Weights of a small transformer language model.
Architecture: RMSNorm before each block, rotary positions, no biases in attention or MLP, untied embeddings.
MLP neurons of a small language model. Each row is named by its layer, matrix (gate and up: input weights) and neuron, and shows model dimensions 128-223. Each number is 128 + 32 x the weight over its row's rms, rounded and kept within 0 to 255. Numbers have three digits each. A neuron's up and down rows have the sign that makes its largest values positive.
A block is one neuron, or neurons of one layer that tend to fire together. After each block is what it responds to, as a language model described it from the Wikipedia text at the highest values.

L4.gate118:132104119083098117174123142160205134109151095097139106130141105150125071044123147144127120120156171118081145147086153141140140117123142124131123149178135146197125116131187123091141185085175132085102101160119153133127116180107118196078100161074134170128134148164101166134170069096100131127
L4.up118:152123190127135089136174102158140140132154134123068122204130116115120086098091170105086070158104115120091087149107095072163153074066159132090173172068117140191165143152118189198137184078106145128100064192118137161108156130115108182173197177168116086136147148128175144095167113122097135133
L4.gate330:129128179141106155077158139133159086122092078174127133127140151132147124087105186146069103100192134161157133116147130111177154097165132111126108116098165164131054106202140166118126139128095130114105163121146088185167126114137155166151103177102106126117119202101067110146107165158137121152
L4.up330:157121147101085170132105165074117146145111133122149115058085100150137110108055133142122088118187132178142141117168163134171142123160189114099138091140103146136119188122118075130152139165165141056093156174159127096129156067160148148164131175101133114118130174147090126129154099124081144146
L4.gate354:109064117118111164122153138134158112101165196099076109131066151115097136105055138076139123152134130070120146105140078161142162079127103150127165101155122154107123162177163112139126184147130134090129136185176061157097202110165146107190165137120101119135154164150108094114102158188159114129
L4.up354:086108112122174156145072123093131155083128112184154124122120123120172095105094117149090104061128126134104090122133173091135103108103105075099130116162139119128088136128086130163135115117126166147114105132164107143103123107207164130157156159150196085114110137149135139075175123155115138169
L4.gate407:158133132131130139133134086104169169158119114181103152119137180156179132175112163094134162115152130136131158116129102131154180216109068121129118139166082096138109169135141109161090108147092135089168089122116086127102134088156076135120171160158109050106123158088072197101104122152102217118
L4.up407:108179143119105062112049081116179175104128102154078093178080103121119076095102123200116195086157108103116166109162138162112116121156064200113132168126142137121134181156110073108152081154097179144102103113099115152108128108134090179149070164128115098097063126089085133063100128131054177166
Clause-opening words. Sentence- or clause-initial words, often their second piece: subordinators (Once, If, Because), spelled numbers (Forty-, Fifteen, Six), however, A, More, some.

L4.gate264:127129065099088102123083085162170187129109191067131095136065116122104130150130092169152105080174122059089117086124105113088115172189130174142111089163103080070137088146113109151153154208187107173142092216166132107063115124118117124168114113118094169133099129127138132129121105151129166155
L4.up264:137114126159119128095128187143109142109144132119186104137153109094095056069179125109108126072138114118084076159157119123119106076169046144117130077125143117138141144053148156152100114147125094140134132075152109089171123166177155093092107123127101109131172153117196140138134125079120138161
L4.gate279:127133120166088081072084135148119089134162150107153087129122092080172133086122110128075152137165109112106085106103195140193086104130116113103143179164079173130169097159089158103179109068094143160092156169077124151098142058072176140189183149140083149163106103110160157109168152093127097140
L4.up279:146090142120109094141161096141107162129069107193116096153069148099126125140120146109154132129176146146075111112205141182113147180124126136097139115113135178090128150133130144108077112124115148095159138107130072125145136190159142085125120188124140108146157130103086106169111137229083061180
L4.gate326:091130163146117134086143114093188141178188142090138066138133147181097146154160104152148112078085110145110140129092141120101178127144099134136189135127158121123129146183083152131124168133119141086126119134162203112104109157126137094169160088124131097069167158102107091149091095075161163100
L4.up326:071168163108116084107083122210192153152087104102151125053137152097086200170147132096094105128166163102180161172120129142148128135131048138173125084119138058135127069062123182143141116088099199129064131111129149134086125122125179098082081077099108191166097123128122114150162123128158160084
L4.gate510:070090098084129124160069089114108141143129144172135188170140148140091097189131076143154115098118162102096100055135129101058127130182120126115095099117134159081147154127127124102164178158101176142157139142206134120100135125123161160106173138111084116147141125143114077169109079120135138159
L4.up510:121097123091093128114164164122132152140088119144167132173114114053165128123121146118176114113192112119138157168189108113126139186165103117073165084087115138119143163099160095085137137084138164138126143161139121087120118150153107125138166124134165182070137112084117109143065098147082158155
Number-internal separators. Decimal points and thousands commas inside numbers, mostly in stats tables (74.07, 29,858), plus periods after initials (C. P.).

L4.gate65:133152110151154176104169152141130176094147136102102085091099106161098136109127122181085126116136124143120108157100110159166109133135151132116150140134181162091176123169118088149129172098102096151128077099146137254104125108134134149129113128124122154145107131149075154127184141072143106092
L4.up65:110161098128113129151151109134101093129120114116104151162215133148180096087142180104127063146081202181101130150141122155137110119177165159104177122141190168112136160097090076148074100118172110093141129165138178138153132147133159107158129126180080129153130146112159119166105123134164184102
L4.gate119:130136152084103186137167132130168116121092125090164091088153121158135116080150154159048130162083110159105126145143164115107097105126132163152134167144171160122128050110088152143144118159084081175054099129041137102060138108108142174120144128150163103118138144117090083101101106119152111129
L4.up119:123154177161105163118148118107163190139071133134068083123162091159149192132144143135127157132130165103148125125149089111167104126098166164120132129134100125118155129081117079091138148193110070143101099147069145139051090110158120210106126100150158127100145124108164146186105081123160142131
L4.gate178:119103136135141112057163063128117104085137069120128107119096157135172164085133119073166135113133133078145121194150135152183149118110129100144176102109067155152180142133125114143145195104168124134173105097111126138132124129184200127148123109151090077090169204128152152110111106086109112159
L4.up178:080132147125109181118088136147168127052184101094118172163106111127093162140094116132150132146137149070138129143132117124159129154123102154129122107076083187112136210121089127056179125146206138120127124089112144148067155127125129061175145088156095151081100165120144106080088107143100133122
L4.gate449:075141146068099094144165166135195102133104106143110134103090099118145090093148100121095149131124171083189116088140133118203041142104144201108190151132150160124146169108091100133095117128130161070155078094120187110143187101063140079094126111153037093110092133138174106170126059133152147140
L4.up449:124180052154161131164119134177123149078135182083140149073206174087106112055103112136176125113115110130174117149147137135177147160159134097143126114124077147118176144105130145149134209157166069107115148139085122169072179119119112200135153090098133107116081097141102146127177147106101149128
Ellipsis dots and "as". Mainly the middle dot of a spaced ellipsis in quoted speech (film . . . no one's) and the word "as" (as well, as heir), plus scattered mid-word fragments.

L7.gate82:101193071076121156108088168119129149092125120150152183167125146120090082103138137111118162141114159115154110102138093096127114162046184118157159115121094168112080135148125087106139122106098153072101173135069130124107109120119144073148123134150140085115086161161146151116176107157088091175
L7.up82:111201141120181088156105077116097162166168186150134084126126051116115123141133100117080132121145178140103084146118079151133107182108092123128189129172121139153087150186100099107139186136116135028140140153122124115139132138085146132117095080097138154156149076147169084097147162133155164203
L7.gate151:114137141074134130090171155097147142144130129104185113189097099117141144104171100127136142136175094127105091035100103138116100154142125124127110153169128147152119153098115128123140092142114149158144151109092110202122139152175114140131121147117071093173110152149144163118099140195190143070
L7.up151:144110063162131121137098098108092134139144137169121186176014098123133175176138108172125170154087068115143097069108113184100109148141083120146098138115093133145171119103164087142142151134071091140136090123158071109109080123146099175172067069121105157149126137144089160148122151194105187124
L7.gate204:129164084104106098117148111113151104127118131176150116129137140131105118180118136111167154082093084154141132101133085094163097113181157091108170117198141133151122136088114117154131104135153143113121111144128158075136134139128145092116104110159146111139052094174183108095107141126182152137
L7.up204:123090088111116135122172107076095129117183127142145136097138103131148111127099137122165141071110097172126102145099093138137154119164147114085141149139173120136142176083158144182158194114145100077102114100112195105119126078140112127108107137133082148100147130211169149154147164139122113106
L7.gate368:170161147179113043102127091088084092144141116138169172114156116143086099103076160118062173103177095178142133103141139149131093117095151104137151117141123096102093155027158158147108133157082099104089141133156082140123075118216126141126124194116185098104113125112112121081163159113162166090
L7.up368:154094087106170079127110109056104131151129097109085165119144115094136086127059106190092099090103117104121123095058092122127140073115120183158120131136127143094125168128127158134124171120125063152163172131162144162113161135125126148119094116165143133112158097119060138177100141085087147157
L7.gate396:205148114136064162198119052117130114114142120094178160182080146185083109156116118095117117139132097102135122083128116135110090161128148078137071071085110170114087147129121120104150147110083177145136114183115157167133082105142131126165127104103220128098112155109147142156168000146156156087
L7.up396:138160094094132104107077122134125182089174157138132131182105163192092156169129132120063156137118126142146104133152135096108064145104145107134145107142123104201129098103146124117097144164132114132158084109128098192129131142092087114105086113015085130135146127135148140087090129125140147121
L7.gate402:179160154106107150120154138064123180070127108108093127179117098089128138112122137123165076123094089143181138052131165086126085120123172099205115130150137107090117108070120188139109170178126178123069119109098142087076079057138141088194065160102150132181068149143085142135125084118131182189
L7.up402:106132075076136160127123116139156123134166118068113138105092157149124146104149155127106097099118160159091131095146114072089090169149095118149112115169100171135134118166145117090086111189121123169066089133145141109112090123141160112199164074151200136120128142128144083117155216132133123128
L7.gate433:160116112144115120055146111116108186151151119075155113098088109117114174115157173132124102134172097100097119102159150069104063094147165142155227143131116110135163144152134129111178119198160114050171110140099113081096142069106117117092188171132172156084117095183094115116166143092134147144
L7.up433:095056129113110099105108126129131133089082115074156159089125170110103190170133153093144125150156141136149105169134095195128123120166123020130118134094141140167126174121122103135154122165157118167109169093142070189186098114090143133128136138088154157067153149058157153131123134153160156145
L7.gate469:155124133072114135138086152104159176103152171125130118168154145158055146126136113092067127119112063099158156014187111111140104137127140101103137098166096154184135119064077126120151128154188122052158113173165152120155142090136105094105151103183115046169167104118141152094179129114156091095
L7.up469:118119043130108141161118101110169107107168133140111128165160149111084115124128126171097141140118164121112098173168124077158083129117166091128154089162103130126086149057131182128162152122168114117127132128149144097090169110123140065127117110116097161177185126156171182152091025082148129096
Numbers and city names. Leading digits of quantities after about, over, the or $ (about 600, over 3,000, $153.9), plus city names opening organization or team names (San Francisco Chronicle, Cleveland Blues).

L7.gate5:143128133161054132134145084098124128145125123144182173154124114156132138172201095144152048075110131119132167107162135097133085106130143119111153065136118099144081119140109152159164097055126063136176140124145101066073081109116059147161141195134092152131110120133159094098120088173145110116
L7.up5:113116124081069118147157119186134215135132100153202172117104169045128168160143196159142141166153125131153078124115145072084109128111162178101106109114115182101105110108130160161148105096157099134128173150152098150115094169074083122107124142174072108099126105112159093119067124137062159134
L7.gate70:120110097114087096104111134125169159082088189114163136126132120102172135135143107111122082105147118153122126073125146096150143135169092124123195125136148147146189156099181157125088163106145117135064132172137117152201128156106122121105182123058137122183130131221085170143098139156152097156
L7.up70:150142129178056152094082171113165160122143169095206096177104116082117147142129114117149134146116090092052146120132144126085102143141138130140122142165169076098167100110178154151132174165117124089130193062110136144104144145107128158194106127082159111151135151127126124157093120167187102053
L7.gate115:129154115083071140109083110152123052159079119096140125138098165100147162107128100104132186142155100144113094126098149176123154127058164104105124141192100142132087112118109165137111165108123106151133078135123114158166128132133125134166045149164104131147167082162105137120117170118175113159
L7.up115:098147143104170092126109097125186195148162159059108183115124117086123115153141084117144142138162190123062069133126090110161153112119147093108188157162134095122130139132187110105129106149171139134111133145172159172192094069173117079099184115098168135175095134105099088098141173134091117138
L7.gate149:166052171096107114167165127129121119086126115171145144111152146163085036090197190117167174098141106164149142072154143112116145122096093132150154133152107152131129155082068133095091115142135158108145122174137146211104166101117104119120176110118139163095129149197113133096109107128126165112
L7.up149:162169110034100133124165142140170141121205103133147094154110145177152112167166117172082111147143131094042097137091213095096126172132190164108110091100126109106105147173148137056117137115140133169130116112102162137183132106132181102097115170105153128103142116137156169163134107098108188085
L7.gate178:123108107156105118121130201159125115112094145153110134118140151168118118101139137115065091088141108148132140111124132112091114139087085179203158183183083144123137142114143086167142136139126136117136132094123135131041083121153132157111120159148114178127087146154112117117171135117168115154
L7.up178:119092217138137092155145106105166122127085165129115108038078116150105127181182128105106084169132129122118083153109147157129087162176104105167119107117145176166094152121140081118180104157166137087145135123150077171137085139088133147154108048123083093166122091155125141130091119158164098122
L7.gate212:217109118123163136146132160160073151148121156189148148133121065102086179079149115093145108124112101155096167065153094098160133168128125115188166095066076181100196102153093164123127103099125109163116158163161152084108161144174120075128142164140165120158132135142110134121116112125166164153
L7.up212:110090129130191135087042171149137186157122126171100193144177142148129204157090110140170117110117076100117059194102113088128064134136107082096108100067098116142119152127115127073126103109132091076141112153119174157145117145121161147125117100118158134095172088091051152104089096165113125147
L7.gate401:171125140122132088114118104119122167191169129104159099093107163121116108135155064138156122137142091153068200118118096088125157122114160153156110166104128153093157138094097086086161110167091171113147163178206118134076162134114074155152108116203130172194113145128065144126143133093168113139
L7.up401:161129148105122086152129120127097178127095139104183166129127197088104129112177141194131108091122148124162137161129139088187144111118172147132160121145189143150147088134111138118150172112168180123125184066059087104102122155090132119141179143064128126155142120109111178176112118191139144153
L7.gate490:111112134109069071126135061106172182143088109106173110123119177110130086138150080094128139085124168112117145108085143073135178090141147096141168099172169127169154107066176146132071085124092087154149078095125121115124081181118116129093122130068131123147179096151095119100143162151123173132
L7.up490:130185128123094141129149131144130085180177158169177142145090103139125139145188096142094102116133176196130121135172084081087078095150186196119121070088161120123115131124149155113168154191149090112148170155127139131155145092134126190143121160136171171121053174091106134113114111115086075082
Number-internal separators. Decimal points and thousands commas inside numbers, especially vote percentages in election-result tables (63.9, 5,592, 23,000), plus occasional mid-word pieces.

L6.gate91:106113136170124156093104137107152152074131119111221100133164134145142159141143088105140100077133097140081161125179153132124110139084121167189176109134145148097185109086120106070140131155126159060128131129174075151103175084122153113136131162091077129142190142095050144151174121201138154098
L6.up91:177154118176090116160108164130122165150129151071163118096134152074141143119163143067101122153134103129113114184184127124097096164117141071146154160142108117091157178118152087107129148140156184124080134105137120101148078125099130161077124081098131136138132189145082056133157141185179143127
L6.gate155:096153158116094105118144168086098154088157112172168182137157159159138154206068143132185095043157162123095116133151173169131130103118121124208139175134188062109112106086142119080142135142180204154143114099141104157090129114097126122103160109121146143116125161160071139092105144161140097149
L6.up155:051104087101130140099113098080151085094104215163144143105194205160118131117162146125177139034203124111139128151115147103075152159112150095098110104134162138148118093124171091175125127175137132119092082161158120157210076132114132147154160128136148171083118132162082127147176205160158099181
Separators inside numbers. Colons and commas that split a number into parts, as in times, durations and thousands (2:30 p.m., 3:47, 2,500), occasionally digits or word fragments.

L6.gate6:089154076182098119163134094107099132091168135167123072128109128188156142122183086155141117141172116113122128059206132173195124112170106113130115158152113120130146127103152196168058121117176110144104120141142113107130094141114131146102076117114188094171107174081157086087118057157154147127
L6.up6:167141065146107121102157165119097168112096122123141112129061153134114136103165106134159129101119176094094145081174141156130130077105137099174117084153156129098174086123077175126149163140126079126088076137090109122141170065142144184178133155187141077124150151117134151099152121075129124154
L6.gate141:146117080115097208131129116142157173085146131110142129135171116124133138142164119077127058142065138152157110171187158134165095065132086149196154098128144158084134120113095146145098129142120098119091122162116061124145143143161160155171087200114077093153170139165144161125169132132102126100
L6.up141:135114079137180093080119204063106095169122126179179132175192136133120121086154174107099091135114114165111138116149155094150146065083138111150163110082119188116071108146085108157123197123151080109139089193057158089128184128093135195081136147184121132097126150098079145143087075138131128111
Opening quote of quotations. Opening quotation marks that begin a quoted passage right after "remarked," "described the film:" or "reading:", plus weaker scattered sentence starts and table cells.

L6.gate211:095136122069120048089150110128114169150200121138140142109106149157104079156091184130138137139150147100131108155150150180171118185101116094172133074071129114108127120132101112147139175180136150150160083089119148144101074111153109095151139218083143095065117121169170126088092108137196164158
L6.up211:190066142146070061094182111116168141219085147122119148153122118164106098126150146124117138140112145113144169132114098157173137142198078093117146063122101138091069071140143189147123137138100073071095056074133090101136092115133129134154085122122098137104111102138123081060163095102086156139
L6.gate485:197136151065137144119094136148103150146124160086184178166131153147110077076084123121162111100149138157136153120135177107172123149098138078125201210085108138111078112087059136133123151169134130105121126062131147144161103087152105180173081168148108098130144181121131056102157163119188161124
L6.up485:131114124131071113069146121152107189172142097124085144146119164163092093081071201120083129118179089195135103197099123098170067135106154137157128157124112120072129146122105180157216158148059133110124089126068123101162073104102090144165149163069105089117152136147144143143178107097164112082
Quantity number digits. Digits or digit pieces of numbers giving counts, amounts or percentages in prose and tables, such as 95%, $153.9, and 12,720 inhabitants; occasionally 'of' or 'for' after a name.

L7.gate90:122137094127101114155188114119138166107159114132112120115181103091104128127114152126113061087108130150130077145120097147204129062068182105164112124135145152119141143149152119185135103146110107105156139169105119062137123175083179152156117156136158149115158160083092158130104120113159154107
L7.up90:144088108114142096152151095112169123077136117102139131133117137141205089145050154155083107117084146139082081092130138139140122094132144113115124084112138139114076143116148149104118101186176112143162089138153063086095089134131082138140107083111175154160183118112117085148140130160148153114
L7.gate109:132121141143181144144141154138101153137135120154139100129111162122101156122075102102091111117126163114101060126149125116145073123116130152140140119092123108140191175102043168166108128140133122140084164160154198140068077120121146150111093114101138103108131191070106140122070076185120177095
L7.up109:077162075085090118153113061122088135101182127062134134141148104095172147122093136148173115120124157188234147094085107101095131151128084154181104164148095138123100092171079123168110146140112133151164147094125121090170138130080187111073117156087199139115175112146194120141142164138138120132
L7.gate135:112170147062134105080120132165133208091157100100106144149121082156159116096103113079041099196189166091154118092101162135142122129162073081127084114106128138149112174143125038158102099143133156157157076149130113154077121082079157131047112138129112148109158118130122094126143081150132151058
L7.up135:085132135149148167140124081137135027121180112139122106176163114161108143120157183140121087127108168135099097139171113144148107148122176107153157131139134114130145149100116122180066065113108139112114139078133107148122116106132118075115120146179160063152171075141092099131087091165174162137
L7.gate228:069108170122142155136121147161134178154106056085112128152135121108144145117127120109153117088118125069110175165125101109176089109094084142123054065084175137119121113133135108096105160121134087196125128114107168091145093128108110108128063142157154090142085124108098100090178148102140096068
L7.up228:152176130085184163056131081086154104158156154084131131123120146163100121167129121108074106120113131106114083167090146145137140155130098120095098182140080102146124187155172129073098137054132065139160140102142107105086145107089175125119138162109172120099102134079148137199103145116186115129
L7.gate244:155117071111121143103126061141132166119164124069095166131148131069097146084126051131126173153094169104142135133128096198139133136152046147099116120120164145103143090113121106152114096144161129142110069145148133105096118105098086115057101136145060090101164109096119164153165130123127121147
L7.up244:063152167098130146113117134147176168113153136078159109167091122136116103125130107174160089110121130176121108132165131140202128107133155125154044144129150106174117121101084108130057166102149120159117104060157119153174098139127122117125138186151125175092151184102181094116160072118190112114
L7.gate400:134097139144158144119116126187140111118131137140094113140108091169113141068139139192113150123137165091086115123152122161156081076148077171122126128142046086094112077086140125172189084127164134111153118133179146125105125083081172170194144179131138088118139155164120156139150115091096139104
L7.up400:061139094104206116150104125112081176142166157136131141147116117116184158080154145167144099088085120148197073164153110150094095130087149108106162086153071141136164126139108089110155135104108111131147166136074109135078183085111170133191121091125099187071151175134156156096068104111160167151
L7.gate423:123118084057102176157109143132126181164121112124140118065150138100152142074125169105088106066128183114120134079134126133125136132107131103089128068162130161156139065126088130124109114174155109136108131138091074129106179170162096158074115111163135138152125138204174130131110090109155137067
L7.up423:102093078093175111097157131165139094146097073045128149117152119160143117122073145148130059126083185119137090132128086163097140186067168148146180116128176143173148123159065128146123145136078108113142099083128027123135156121168143130131124103130092151133150147157130169080107082156127131124
L7.gate439:157162151154125119124093139141148140115145103137125139118122071110155086062144140170126135163100206102140125141145142154188171146133138124115119155175094133151099144095200166168121081107168089070145134104124165078158101115161171142067103164123132144094141148116131087102127091140115172098
L7.up439:186082105104120120086095150135160155183135132130154098108100098167093176061074103177079090190124142115139100121216104137112093108136084158107146131117104141132123125149108114120129084040151129131162118079185140138034079049139115125165060148096168088107143137128139172155135096184110101196
Opening quotation marks. Opening quote marks that begin quoted speech after a reporting verb (remarked, opined that, told Reuters); weaker on who/he/I word starts.